config.toml
attn_scale = 0.125
bias = "all"
optimizer = "adamw"
beta1 = 0.9
beta2 = 0.95
batch_tokens = [32768, 65536, 98304]
MLP neurons of a small language model. Each row is named by its layer, matrix (up: input weights; down: output weights) and neuron, and shows model dimensions 272-367. Each number is 128 + 24 x the weight over its row's rms, rounded and kept within 0 to 255.
After each neuron's rows, "fires before" lists the tokens most often just after its 100 highest values on Wikipedia text that the model never trained on. A number after a token or word is its count.

L5.up917 [116  95  95 131 100 157 129 132 136 133 135 172 168  85 105 117 113 152 180 123  31  99 143 128 136 124 113 107 147 161  94 140  97 111 143 116 109 155 111 129 128 111 130 160 134 136 121 113  85 129 157  75 149 139 146 115 121 139 114 112  85  96 114  99 120 147  63 117 100  94  89 148 139 156 162 194 114 135 129 127 102 145 107 146 138  92  92 120 137 107 137 116 124 163 143 190]
L5.down917 [159 122 149 121 115 104 131 137 120 123 115 111 158 109 141 150 128 157 103 106 114 124 152 135 106 113 137 150 186 121 156  79 163 109 112 158  85 149 124 102 130 100 147 148 119 100 143 102 154 111 140 150 131 161 129 122 101 118  96 152 104 133 110 138  97 143  97 104 135 131 115 101 120 134 141 119 150 149 148 172 135 120 103 141 132 118 104  99 107 106 144  92 137 122 134 133]
fires before: " " 74, " (" 5, " +" 4, " Swing" 4

L11.up1046 [117 154  92 164 119 131 125 143  93 124 105 134 152 141 164 118 113 160 133  88 146 111  75 139 157 109 152 137 122  81 107 136 105 113 146 136 129 120  91 142 151 132 136 106 114 156 125 155 123 122 184 133 150 108 108 139 113 109 171 101 144 139 149 114 154 136 148 128 111 112 180 118  63 129 146 138 158 115  92 135 137 124 100 159 133 152 133 114 116 128 127 120 138 111 109  89]
L11.down1046 [ 69 134 116 144 134 160 123  91 133  99 157 112 146  97 106 122 117 133 160 104 172 140 125 127 133 118 120 123 197 127 138 124 145 110 108 118  89 137 101 106 143 123  90 156 129 149 133 125 117 142 141 117  83 128 106 119  96 138 120 128 135 144 162 189 118 134 139 125 134 143 132 156 165 133 161  80 126 133 152 150 132 136 123 132 182 122 135 150 123 145 119  75 144 138 151 141]
fires before: "20" 59, "–" 9, "22" 4

L5.up895 [139 129 117  61 126 131 133 149 125 119 131 138  89 107 111 155 150 112 137 134 102  97 103 122  88 114 136 154 145  94 116 116 106 160 129 148 152  64 131 170 170 131 127 106 127 153 113 111 148 161 124 133 150 109 181 157 117 148 163 131 122 137 142 125 144 113 123 137 167 122 142 168 136 117 134 121 106 123 101 114 131 133 104 138 122 117 135 117  91 124 100 131 154 164 106 117]
L5.down895 [148  99 131 139 136 149 162 184 139 105 123  90 132 151 132 132 107 109  78 173 119  98  75 134 109 136 128 126 109  97 118 125 170  85 144 138  66  68 179 120  96 152 112 177  96 131 163 110 143 109 145 129 180 135 162 136 125 133 111 132 121 123 140  97  69 173 123 125 132 131 118 155  75 183 132 169 148 119 119 118 127 134 128 161 103 141 130  68 125 116 131 131 169 157 185 136]
fires before: " |" 34, ":" 9, " a" 9, " the" 5, " (" 4, " Labour" 4

L12.up1127 [125 119 128  94 104 135 134 136 168  69 163 135 100 140 133 180 133 117 131 148 149 137 124 136 125 127 142 165 116 125 121 124 117 102 137  97 159 124 156 100 144 133 112 160 129 170 112 139 172 174 136 190 154 163 115 100 135 128 116 119 127 129 152  99 131 103 151 105  89 127 141 102 161 127 152 125 142  77  80 131 131 111 150 152 125 122 126 136 152 147 131 126 133 129 127 133]
L12.down1127 [142 142 138 150 124 102 140 115 126 118 123 135 129 156 136 124 108 120  76 146 108 103  90  87 152 128 170 197 114 121 137 156 157 110 113 149 116 135 102 149 116 159 147 151 148  84  86 126 107 162 161 113 150 130  86 109 168 103 124 140 115 133 107 114 132 119 125 111 136 135 109 151 185 149 147 119  96 152 138 121 117 142 119 177 129 152 133 127 142 124 121 140 121 115  96 100]
fires before: " to" 24, " |" 21, " " 8, "19" 8, " until" 6, "–" 6

L8.up925 [149  76 156  97 125 132 151 135 119 106 113 134 111 156 154 138 148 149 146 110 103 125 123 131 128  86 154 167 110 128 100 143 101 158 118 120 116 157 140 174 149 128 129 151  92 173 108 142 155 149 150 173 128 114 132  68 135 122 126 119 122 125 124 139 109 124 138  87 141 116 137 134 117 127 138 108 151 135  67 104 117 131 121 138 126 158 139 123 166 135 156 192 112 111 186 146]
L8.down925 [123 163 179 104 122 139 100 109 112 180 129 170 114 139 127 113 130 153 124 156 127 142 110 127 158  98 172 148 129 107 127 171 142 119  87 116 112 101 111 163 125 134 120 149 134 113 123 115 114 156 123  95 151 150 130 143 128 148 112  79 109  88 154 115 118 118 170 101 148 127 113 139 134 126 167  92 140 168 133 109 124 156 148 118 151 138 106 116 155 145 111 113  99 169 145  75]
fires before: " |" 36, ":" 13, "17" 5, "–" 5, "." 4, "\n" 4

L10.up283 [ 75  99 146 103 123 149  95 165 123  57 135 129 126 101  96 177 114 135 125 141 149 130 154 148 145 136 113 135 194 133 123 115  98 120 133 101  86 156 129 136 115 146 110 149 123 114 100 144 121 115 133 128 178 163 117 118 149 136  98 122 123 130 139 153 117 155 146 131 125 151 120 154 112 115 110 179 106  77 104 151  90 116 174 175 131  76 126 145 142 159 120 142 142 145 147 134]
L10.down283 [119 138 122  98 132 138 130 126 145 137 107 104 132 149  90 202 128 131  89 152 110 130 106 113 132 143 117 147 138 136  83  82 114 186 166 138 172 109 122 110 130 153 131 157 172 151 129 159  91  92 154 142 169 170 130 102 161 152 126 181 154 131 157 126 103 113 114  81 145 103 120 159 139 111 124 122 115  87 109  86 130 155 133 173 136 138 137 149 138 130 113 144 137 128 114  96]
fires before: " the" 30, "-" 10, " which" 7, " its" 6

L8.up119 [135 133 153 139 142 145 126 128 128  86 122 121 114 135 136 129 125 154 117 109 163 111 102 112  95 114 138 110 117 125 137 106  53 129 163 116 119 158 177 147 111 113 114 115 134 137 106 160 134 147 146 142 124 112 104 136 158  88 131 105 184  99 177 129 135 129 130 172 123  73 173 122 108 165 120 164 150 110 121  74 118 151  98 111 136 153 164  89 146 157 116 128 126 127 129 127]
L8.down119 [118  89 153 133 165 116 139 128 133 138 119 131 144 140 127 126 100 149 139  89 153 175 136 172 127 118 165 154 150 160 119  92 130  96  91 107 147 117 123 116 120 134 146 125 157  93 111 201 148 144 134 107 130  84 148 134 148 131  74 143 124 130 150 133 140 114 137 129 141  57 137  97 129 111 189  95 125 121 128 123 133 114  96 135 152 120 133 101 110 147 154 134  79 111 143 132]
fires before: "–" 29, " |\n" 12, " |" 8, " season" 7, "\n" 5

L2.up1003 [146 168 113 123 114 151 118 142 143 125 131  97 129  75 137 137 115 170 186 115 125 105 123 158 103 131  78 115 148 119 114 148 126 150 123 123 117 100 143 107 134 130  99 120 125 104 117 187 130 161 123 110 132 139  84 127 113 100 105 116 129  97 134  87 137 118 130 134  93  92  98 138 125 118 148 128 136 133 124  73 132 168 168 136 137  87 178 167 157 129 146 102  94 164 129 148]
L2.down1003 [129 184  99 157 115 124 159 129 166 143  89 117 140 102 110 159  93 147 130 109 120 113 121 114 119  97  90 118 123 111 162 140 144 113 100 106  97 139  96  85 115  93 126 137 142 113 131  89 132 106 129 101 168 133 107 152 134 139 206  93  94 169 159 124 103 105 165 109 117 128 122  90 135 127 150 146 109 102 125  94 139 165 125 117 131 127 176  93  86 150 152 120 144 122 167 126]
fires before: " " 31, " the" 19

L2.up877 [103 128 114 107 156 163 131 113 133 184 134  95 189 141 127 168 145 122 139 143 129 115 118 155  92 146 150 102 118 118 109 158 122 130 112 131 136 171 101 143 105 156  97  90  85 140 153 145 113 125 121 122  80 147 154  93 119 161 110 123 156 138 145  99 175 154 105 142 113  87  88 144 152 146 185  82 153 150  95 120 124 155 138 135 129  65 135 175 132 115 156 115 127 219 143 123]
L2.down877 [134 104 142 124 112  89 148 147  98 113 169  98  93 128 147 110 132 165 138 155 128 123 116 120 123 128 123 129 144 104 136 106 162 141 150 148 113 131 124 127 119 115 125 116 138 127 109 157 135 143 118 135 115 140 123 121 126 117 166 116  92 120 119 156 128 124 120 135 121 156 145 108 155 100 137 118 138 173 126 139 172 140 108 127 155 133 161 125 170 175 135 114 134  92 115 134]
fires before: " " 43, " the" 15, " a" 4

L13.up222 [110  75  75  93 150  84 124 145 104 156 160 146 135  80 184 136 134 111 142 132 113  93 114 151 108 179 113 162 126 137  98 127 103 161  99 124 142 125  83 138 138 109 137  51 133 135 120 141 143 149 113 104 117 115 140 129 100 133 137 115 136 143 152  98 119 126 101 152 143 136 171 101 124 121 141 139 131 112 119 115 150 125  89 149 162 143 160  86 169 150 143 129 141 146  64 174]
L13.down222 [120 136 158 117 104 167 161 157 136 140 136 139  90 111  94 150 151 142 135 145 145 139  91 117 132 121 119 143 127 104 134 112 140 114 131 139 125  95 129 153 118 151  95 143 153 117 120 113 117 119 145 133  97  98 135 128 193 113 117 125 160 110 148  76 147 160 116 139 159 149  91 128 132 162 128 134 106 157 142 158 112 143 151 121 109 118 116 115 125 129 115 142 124 124 137 102]
fires before: " |" 44, "-" 7, " the" 4, " a" 4, "p" 4

L2.up521 [119 116 119 136 134 120 112 136 114 110 120 170 159 126 102 180 112 153 169  96  35 156 100  92 136 143 161 158 115 134 150  98 125 164 133 143 129 102 126 148  82 130 155 109 112 185 145 163 133 137 107 115  97 172  94 134  98 125 145 117 103 110 139 132 112 142 107 141 115 116 152 120 183 147 166 126 114 148 169 129 104 104 166 132  99  98 117 176 129 152  79 145 135  71 154 131]
L2.down521 [109 142 163 185 109  99 173 124 102 143 130 117 116 130 142 117 139 117 129 113 132  92 115 141 113 113 155 148 140 151 134 163 116 121 130 145 167 129 170 113  45 125 162  94 131 130  94  76 123 128 112 129 128 132  64 147 144 126 114  95 148 149 129 124 127 168 135 118 126 151 130 132 124 122 140 130 133 148 134 118 108 137 160  97 158 127  92 118 119 104 162 145 135 131  86 139]
fires before: " not" 27, ")" 8, "):" 6, " to" 6, " by" 5

L2.up109 [125 122  83 107 108 146 127 171 117 154 108 155  97 157 141  93 123 171 132  89 141  72  70 144 112  95 116 149 134  76 137 106 103  87 133 154 151 119 127 129 143 160 123 106  91 130 110 190 107 161 130 110 154 126 102 128  79 102 111 121 135 102 148 100 140 145 165 137 103 141 122 172  56  89 124 131 177 149 117 114 128 162 128 115 116  82 162  97 106 117 124 150 122 136 127 155]
L2.down109 [128 127 107 155 131 151 171 124 135 102 155  63 129 111 104 155 119  90 180 133 121 163 158  88 164 135 126 120 139 129 141 100 147 129 121 115 148 153 149 103  97 129 130 120 129 121 121  95 144 119 156 138 144 146 140 121 153 126 110 162 100 136  94 116 131 123  94 122 149 171 113  97 120 127 135 158  96 114 123 117 133 135 117 127 152 151 122 136 128 121 138 122 174 132 128 115]
fires before: " " 27, " ." 18, " |" 17, "0" 5, " -" 4

L11.up334 [139 152 151 139 156 110  93 134  68 137 149 140 135  83 128 142 144 125 104 114 114 122 134 121 108 146 103 156 140 120 100 136 112 123 143 116 167 131  84  74 132 137 122 153  91 111 106 126  99 151 125 141 102 134 127 157 137 113 156 131 141  74 154 164  96 154 110 113 117 158 139 116  67 138 130 109 116  71  77 143 121 166  82 114  99 145 128 161  81 135 142 120 143 120 167 110]
L11.down334 [133 139 102 103 132 177 148 159 103 105 109 140 146 144 122 128 119 141 185 127 155 142 119 138 113 123  83  95 127 104 148 102 152  82 144 109 100 136 118 142 172 137 112 159 107 111 153 139 149 133 136 142 148 150 125  84 148 162 125 156 133 161 153 134 123  77 155 178  98 110  42 105 145 133  83 124 157 159 146 111 149  63 177 134 134 108 150 135 136 112 114 129 140 139 112 137]
fires before: "," 55, " |\n" 6

L13.up876 [115 144 123  81 207 139 115 127 150 131 116 167 121 139 116 158 133  95 119 150 119 111  95  97 113  84  99 178 135 111 123  86 136 157 130 126 123  96 129  78 128 162 134 118 126 117 130  70 145 146 143 143 178 137 112 122 152 148 115 131 150 114 120 102 100 115 124 114  64 146 167 129 166 136 120 114 171 139 115  97 168 120 112 149 100 163 132 139 168 143 119 127 144  96 129  87]
L13.down876 [111 137 127 164  99  95  93 126 100 111 143 144 104 171 131 113 135 134 120 160  74  65 107  88 158 147  86 156 103  94 148 137  94 102  94 143 128 146 132 134 126 151 109 167 110 117 113 136 112 137 153  80 127 114 135 134 104 131 136 104 178 118 152 146 104 114 134 139 112 195 192 115 123  99 111 100 112 153 152  85 135 111 143 156 139 164 165 136  87  89 132 113 113  85 163 132]
fires before: " to" 24, " in" 20, " by" 13, " on" 9, " from" 4

L8.up27 [110  77 109  99 148 118 159 102 111 134 130 133 164 108 146 128 163 161 168 156 106  88 136 134 143 117 131  99 133 161 107 130  86 149 172  95  94 147 105  93 101 100 146 100 139 101 103 121 108 144 114 150 125 100 102 150 141 138 107 137  96  78 171 141 157 102 115 149  97 107 111 149 108 109 135 113 114 103 106 137  76 158 174 120 145 163 126 142  70 130 150 134 155 105 131 134]
L8.down27 [ 87 162 141 113 122 139 149 123 117  96 164 123 108 142 116 145 178 153 126 122 107 153  99 120 175 162 138 128 144 104 127 156 130 105 138 148 120 169 118 150 137  78  99 108 171 129 115 151 139 177 132 144 162 142 170 113 148 115 149 133 109 126 132 141 159  64 114 158  86 152 115 132 103 176 135 133 162 123 112  97 121 129 110 114 129 195 155 132  70 131 148 163 137 132 108 126]
fires before: "," 21, "–" 17, ":" 9, " /" 5, ")" 4

L10.up982 [102 135 140 149  97 115 150 142 133 127  88 136 125 122 127 139 128 107 135 162 148  98 105 119 130 150 107 148 130 186  94  95 101  81 137 108  81 174 106 153  90 164 144 126 137 160 109 143 115 137 116  98 117 126 129 113 142 130 130 132 108 132 109 131 105 138 165 170 101 119 117 197 131  92 161  78 144 107 122  99 130 143 141 102 102  74 102 136 148 109 110 102 123 137 113 120]
L10.down982 [119 136 121 162 169 115 115 132 135 138 128 129  82  75  73 122 108 147 127 100 148  84 148 126 120 130 163 156 171 139  91 138 117 113 129 132 125 168 127  88 144 115 117 111 105 142 108 127 125 159 101  87 134 133 134 110 120  88 165  77 115 130 121 125 159 127 179  94 147 133 123 123 125 112 152  71 131 117 112 133 113 135 155 142 108 141 131 146  94 115 101 136  91 141 112 114]
fires before: " " 34, " the" 18, " January" 5

L2.up295 [120 108 129 142 147 109 134 175 117 120 151  85 146 154 128 161 163 124 167 129 132 101 111 103 107 135 116  69 104 101 131 119 122  91 100 158 155 130 151 124 159 131 127 150 148 143  90 128  94 129  95 114 167  79 152 123 150 116 113 130 161 109  78 151 149 122 133 155  86  92 136 135 133 115 134 148 143 120 119 132 143 118 114 140  94 153 114 115 150 127 129 146 159 126 131 154]
L2.down295 [154 135 153 142 116  73 160 107 149  83 130 153 108 132 129  82  91 133 141 145 138 149 120 106 140 150 129 170 119 112 112 137 153  95 106 149 107  92 123 136 129 127 152 147 122 148  87 163 134 151 166  93 137  95 126 123 118  68 119 113 139 102  89 149  60 122 150 106 159 123 114 158 106  92 117 136 115 126 133 115 143 147 168 133 162 146 142  99  96 175 166 101  99 157 133 127]
fires before: " |" 37, "%" 10, ";" 9, " |\n" 6, "°N" 4

L10.up1024 [ 94 105 110 147 101 111 128  99 134 129 121  91 111 140 120 141 121  54 122 137 101 102 116 133 138 156 156 145 121 108 133 129 121 171 109 109 142 164  89  85 160 144 129 119 134 123  89 147 128 123 159 143 124 130 116 119 140 142 159  99 147 105 146 170 112 150 153  92 120 122 138 147 162 134 151 112 102 152 108  97 112 165 104 127  89 114 134 111 122 121 120 144 132 124 132 106]
L10.down1024 [116 159 140 142 127 204 125 143 108 174  98 107 110 156 128 155 110 144 141  90 146 116  85 154 106 126  94 127 141 141 153  91 168 104 108 122 122 139 129 121 150 110 138 132 112 121 105 104 110 160  98 174 112 129 112 103 128 102 115 128  98 150 111 123 100 110 128 135 122 117 115 107  71 113 178 137 136 126  79 123 174 132 165 152 121 125 131 137 125 122 116 117 111 140 134 137]
fires before: " |" 54, " (" 13, " |\n" 8, " " 4

L13.up377 [101 136 102 127 136  94 169 105 124 142 146 172 126 167 125 142 119  54 135 125 113 136 118 124 136 134 135 183 117 127 123 113 121 153 116 124 185 125  89 144 132 144 115 174 148 147 151 139 103 119 119  87 162 115 100  92 140 168 173 168 136 129 131 152 112  95 149 109 124 172 157 145 154 144 131 128 133 154 158 112 116 119 124 118  76 116 136 129  80 119 131 138 134 118 122  74]
L13.down377 [152 117 126 140 164 139 146 116 115 131 109  80 106 104  98 127 132 173 129 128 119 124 126 135 116 128 122 118 125 141 154 143 101 113 140 108 118 155 142 117  90 161 119 104 122 115 126  89 105 130 113 114 116 111 147 110  82 136  62 130 110 119 140 123 132 138 121 149  93 142 206 127 115 139 116 117 149 109 125 147 142 112 147 145 139 156 131 153 131 104 139 122 183 116 160 166]
fires before: " in" 25, " by" 20, " as" 16, " with" 10, " to" 5, "4" 5

L11.up684 [134 162 108  98 150 191 118 120  89 146 156 131 122 155  83 151 151 135 116  76 107 157 132 147 143 159 100 111 153 128 112 121 114 167 123  99 167 161 126 101 128 155 150 102 129 135 128  79 123 127 155 112 155 128 109 181 110 165 107 123 123 131 136 132 122 122 116 111 138 145 144 163 115 122 106 170 119  94  96 112  88 156 121 143 178 143 150 138 142 117 116 134 143 117 177 115]
L11.down684 [ 92 134  97 115 138 136 104 113 183 126 121  93 101 124  96 122 106 122 133 126 168 101 168 137 145 160  99 112 110 168 106 112 121 118 107  98 144 102 129 169 138 157 123 138  83 142 136 125 102 111 144 143 111 106 151 130 141  99 134 150  88 151 128 126 114 127 122 134 136 149 122 154  89 178  72 130 170 169 133 131 152 144 125 149 142 128 138 114 142 161 130 125 139 111 124 156]
fires before: " " 68, "," 10

L12.up710 [160 122 109  80 133  70 137 123 162 123 144 118 156 135 104 164 131 141 100  87 129 136 120 168 126 131 115  97  94  87  77 150 126 127  79 127  89 117 137  93  99 165 120 144  99 128 121 128  97 154 119 157 117 166 122 140  76  97  97 128 123 129 167 118 121 184 137  84  76 164 121 204 155 148 124 136 123 119 127 118  52 146 146 137 133 122 125 153 145 138 128 131 132 141 113 144]
L12.down710 [127 107 121 112 123 122 103 137 112 125 201 119 128 142 146 127  81 143 119  90 106 130 107 106 131 138 141 133 131 111 110 138 123 146 122 138 107 154 136 133 118 158 130 138  93 147 116 121 108 119 154 160 129 137 123 109 161 101 154  89 105  97 135 144 142 108 162 101 100 178 131 132 153  99 172 103 164 162 151  85  85 120 181 112 123  78 128 148 131 151 135 129 133 122 104 141]
fires before: " " 63, " of" 4

L2.up841 [105 127 105  95 153 115 104 124 111 150 127 145 154 147 101 113 117 149 111 141 145 141  79 133 112 123 110 171 109 115  78 143 123 124 117  87 133 153 111 112 138 142 125 122  93 131 179 158 106 117 126 149 107 115 154  99  96 137 125 103 129  92 158  94 167 145 140 112  93 145 125 152 146 101 140  80 138 151 123 108  88 140 153  58 109 111 193 102 134 128 138 137 116 125 130 124]
L2.down841 [162 129 149  97 152  99 138 145 132 134 148 112 150 108 135 140  59  94  91 121 121 119 114 131 163 136 125 164  77 102 111 166 147 137 127 173 109 118 100 112 178 117 124 132 102 152 123 145  82 122 146 140 147 126 147  94 149 139 135 139 119 103 123 150 109 125 179 108  72 157 121 120 165  99 136 129 152 140 138 118 119  70  94 135 105 100 142 149 132 123 132 135 162 118  96 132]
fires before: " " 97

L12.up1082 [114  91 172 139 172 111 148 164 142 138 106 130  82 150 185 144 117 130 130 107 152 114  94 145 139 103 135 140 117 131 137 136  88 187  87 110 134 138 178 146 127 183 139 111 101 144  99 147 140 115 156 123 145  84 169 131  95 115 110 130 120 119 135 103 110 141 146  75 131  77 171 103 107 143 125 119 143 135 102 127 125 155 124  76 147 101 145 104  90 181 145 149 107 102  89  90]
L12.down1082 [ 78 172 112 120 119 127 103 145 142 144  93 131 128 149 128 137 150 154 133 122 134 139 143 131 101 110 129 122 161 121 111 153  71 125 125 148 175 139 116 162 126 106 119 180 157 175 102 114 124 121 159 123 129 110 111 172  69 104 137 130 109 111 149 116  87 139 110 147 137 158 155 124 104 130 118 120 140 119 112 118  82 121  96 142 116 140  98 138 131 164 110  72 137 168 184 121]
fires before: "–" 22, " |" 21, ":" 11, "\n" 6, " " 4

L2.up817 [103 103 122  91  90 147 130 111 158 138 106 159  95 110 105 125 133 155 177  87 147 111 118 110 127 180 103 137  74 137 144 137 123 106 136 113 129 147 106 150 124 147 159 129 150 165 139 135 103 177 147 114 115 118 114 124 107 159 100  94 122 137 126 127  93 126 128 123  94 131 120 165 133 136 162 133 109 119 100 109 126 157  83 109 108  93 135 134 130 115 118 119 128 135 155 159]
L2.down817 [127 153 130 147 149 158 119 103 108 147 103 128 109  97 148 112 106 115 104 164  83 116 128  97 170 154 149 121 121 131 132 142 130 129  95  98 120 169 102 105  99 134 129 143 162  84 105 121 137 120 107  96 129 139 119  92 153 132 131 114 110 127 126 128 109 105 160  84 140 123 124 118 161 112 197 146  83 134 153 125 104 148 123 116 127 111 118 142 102 115 132  95  84 132 115  98]
fires before: " " 64, " ." 5

L5.up382 [136 117 178 123  92 155 129 129  87 151 158 138 126 148 125 154  95  95 177 150 113 115 130 103 143 143 114  96 106 120 126 105 130 105 157 133 133 130 119 120 180 127 167 177 123 129 114 115  66 133 123 133 127 130 125 148 138 139 160 124 139 110 135 112 156 120 101  97 125 105 147 130 144  90 147 132  94 115 125 115 138 145  87 156  97 125 143 154 166 135 166 146 173 125 146 125]
L5.down382 [161 138 110 103 147 118 141 153 103 103 137 127 135 170 119 137 113 144 108 141 104 147 170 106 123 143 152 148 145 140 175 134 160 110  90 141  91 129 125 144 113 115 128 135 121 126 157  82 156 158 123  70 130 120 168 131  77 143 107 123 122 154 145 134 120  97 157 116 114 161 143 123 142 142 203 151  95 122 129 117 142 162 135 109 108 130 119 111  98  97 160 111 141 146 133  97]
fires before: " " 31, " ." 10, " |" 6, "19" 5, ";" 4, " (" 4

L5.up232 [ 97 108 116 125  86 100 152 165 112 121 126 171  75 137  97 123 170 122 138 161 130 135 138  95 112 162 116 143 171 150 105  67 141 106 111  96 112 159 129 111  84 134 112 149  95 154 133 112 148 120 110  99 129 182 164  81 101 157  92 107 116 109 141 144 176 151 147 116 107  99 126 138 153 143 136 160 154 108  90 143 128 107 130 136 159  92  76 156 145 180 112 114 126 138 100 158]
L5.down232 [126 110 200 153 136 161  97 136 162 127 131 159 124 117 105 141  86 137  86 132 119 104 134 148 115 133 127 139 159 134  94  67 144 140 102 116  75 142 134 132 138 141 181 135 164 160 152 119 106  89  75 113 133 150 132 124 135 144 138 166 108 144 123 124 129 135 122  97 118 129 105 144  97 105 132 150 133 136 110 148 111 122 128 160 154 121 137 140 111 158 138 106 166 136 154 173]
fires before: " the" 37, " which" 8, " its" 7, " " 7, " a" 4, " these" 4

L12.up221 [123 147  79 119 111 126 141 122 128 111 174 120 119 149 146 158 103  84 161 151 105 137 119 144 123 150 160 126 125  94 149 112 125 149 156  79 135 124 121 109 179 151 150 120 139 102 120 138  95 153 127 169 111 130 118 116 158 177 178 132 124  99 133 122 103 174 131 110 131  77 114 135 146 118 134 143 112 144  79  98 130 126  96 129 108 148 126 126 155  98 131 158 142  70 132 102]
L12.down221 [145 122 130 182 135 127 124 116 174 116 108 112 134 129  98 160  96 155 119  80 120 100 143 151 118 112 103 106 165 141 143 116 123 131  78 135 134 121 127 121 154  77 126 115 101 169 120 125 145 126 158 136 108 132  88 109  89  72 123 132 120 122 104 151 132 102 114  81 119 166 132 115  71 152 103 158 180 110  99 162 168 152 105 122 120 135 139 137 111 150 116 112 148 126 136 143]
fires before: " |" 34, " (" 9, "\n" 8, ";" 7

L12.up1040 [171 151 104 155 166  93  97 127  85 130 106 110 144 180  92 145 116 140 143 164 179 138 112 161  80 134 105 132  92  84  99 117 140 122 117 154  99 121 122 113 125 161 102 154 116 158 171 109 124 133 164 203 119 151 146 128 121 132  87 124 103 122 147  92  92 134 124  96  97 117 116 162 143  95 146 138 105 115 118 107  58 145 153 102 124 110 111 119 111 111 108 112 129 113 134 118]
L12.down1040 [137 121 131 122 132 106 106 114  96 133 117 133 140 126 126 156 128 104 136  97 135 172 121 107  90 115  92 155 109 107 136 152 146 151  98 117 133 142  98 124 157 130 130 159  97  93  99 124 114 111 164 193  80 115 156 100 125 104 138 116 103 104 115 143 119 147 179 107 135 146 128 117 152 119 166 144 162 137 143 124  95 128 142 116 139  96 105 131 141 158 156 132 119 155  97 153]
fires before: " " 63, " |" 5

L13.up578 [ 97 121 165 117 135 106  96 138  94 102 154 144 113 133 146  93 132  91 113 130 111  72 125 142 131 138 106 119 114 148 135  43 116 122 154 132 172 143 142  87 134 128 141 114 117 127 139  88 155 130 146 120 136 146 145  93 104 151  81 129 134 123 106 163 102 125 117 135 133 145 136 128 148 128 184 144 185  96 134 107 127 141 128 126 103 128 116  91 157 145 148 134 147 142 162 186]
L13.down578 [122 120 106 168 131  78 113 142 100  80 157 135  94 153 109 159 143 120 102 126  67 135 157 122 139  77 165 113 156 102 160  97 194 144 153 102 129 120 152 158 172 134 150 149 143 100 149 105 126 116  91 103 126 152 145 122 152 144 145 127 134 112 111 135 127 106 138  97 108  96 139 113 137 137 189 120  96 140 139 114 161  98 129 121 115 141 142 110 139  97 144  88 143  98  90  67]
fires before: " " 33, " ." 11, " \\" 6, " the" 5, " at" 4, ";" 4

L2.up1137 [ 87 123 110  89  89 127 140 124 161 139 130 145 118 156  93 179 144 118 141 143 132 124 116 135 129 125  98  96 105 141  86 122 114 136 104 139 122 129 125 180 162  96 110 125 100 140 148 146  70 132 135 125 132 141 156  77 128 129 155 138 161  99 140  82 150 183 121 124 123 149 118 138 145  90 150 102 145 119 113 144 120 157 155 117 172  95 126 167 162 128 105 134 116 157 159 126]
L2.down1137 [172  94  95 111 117 108 135 142 122 115 116 109 148 121 118 139 121 122 109 121  91 146 145 115 125 127 167 119 146 132 100 183  98 146 108 169  92 145  94 127 155 111 133 120 112 130  93 119  93 136 131 127 148 111 110 123 170 153 124 131  93 149 117 191 126 120 129 126  96 146  91 120 142 105 123 128 150 141 166 143 149 184 141  81 144 116 152 117 175 112  93 120 101 130  99 128]
fires before: " " 44, " the" 18, " a" 5

L11.up151 [134 129 103 110 138  83 161 126 150 124 157 154  96  84 101 147 120 130 159 136 108 134 137 147 114 105  97 137 121 128 148 152 136 134 120 135 128 110 126  94 162 110  96  90  94  98 169 115  88 140 129 141 111 119 111 147 142  98 147 145 130  87 169 176 137 129  94 123 140  88 172 126 137 114 171 129 115  98 145 125 144 141 119 124 108 154 115 134 124 112 108 105 133 100 118  82]
L11.down151 [145 145 156 107 126 127 114 117 162 126 112 124 134 109 119 133 119 148 118 109 128 101 131 154 155 140 141 126 116 121 146 154 168 103  93 144 125 135 141 134 133 110 127 130 136  98  76 129  93 152 103 111 122 110 119 115 118 110 162 109 161 121 117 117 126 130 128 170 102 130  95 138 183 107 136  78 138 146 104 137 144  89 117 144 132 131 120 103 139 117 129 129 139 118  72  80]
fires before: " |" 48, " |\n" 18, " " 9, " chart" 4

L12.up178 [ 91  96 111  86 134 137 154 137 106 114 165 114  87 111 112 149 125  92 151 129 127 104 133 137 129  86 136 126 145 103  67 119  93 122  93 121 140 125 141 137 168 136 109 147 134 133 124 102 146 129 127 198 132 104 131 135 131 111 123 148 154 156 101 120 118 107 142  88 122 126 128 108 135 152 142 131 130 134 111 117  95 145 128 139 123 130 101 183 127 125  81  99 156 132 101 126]
L12.down178 [161 128 107 140 111  92 154 117 105  92 160 124 118 121 126 114  93 144 123 129 114 107 143  96 118 113 153 145 122 122 111 168 140 127  90 114 144 132 139 138 133 147 140 179 124 129  91 109 143 141 140 151 139 147 114 155 170  87 106 123 129  79 112 169 143 125 118 141 139 145 143 104 103 148 128 139  92 132 156  92 124 142 131  98  95 142 115 106 116 119  95 122 114 105 110 125]
fires before: "20" 47, "19" 26, " " 16, "18" 8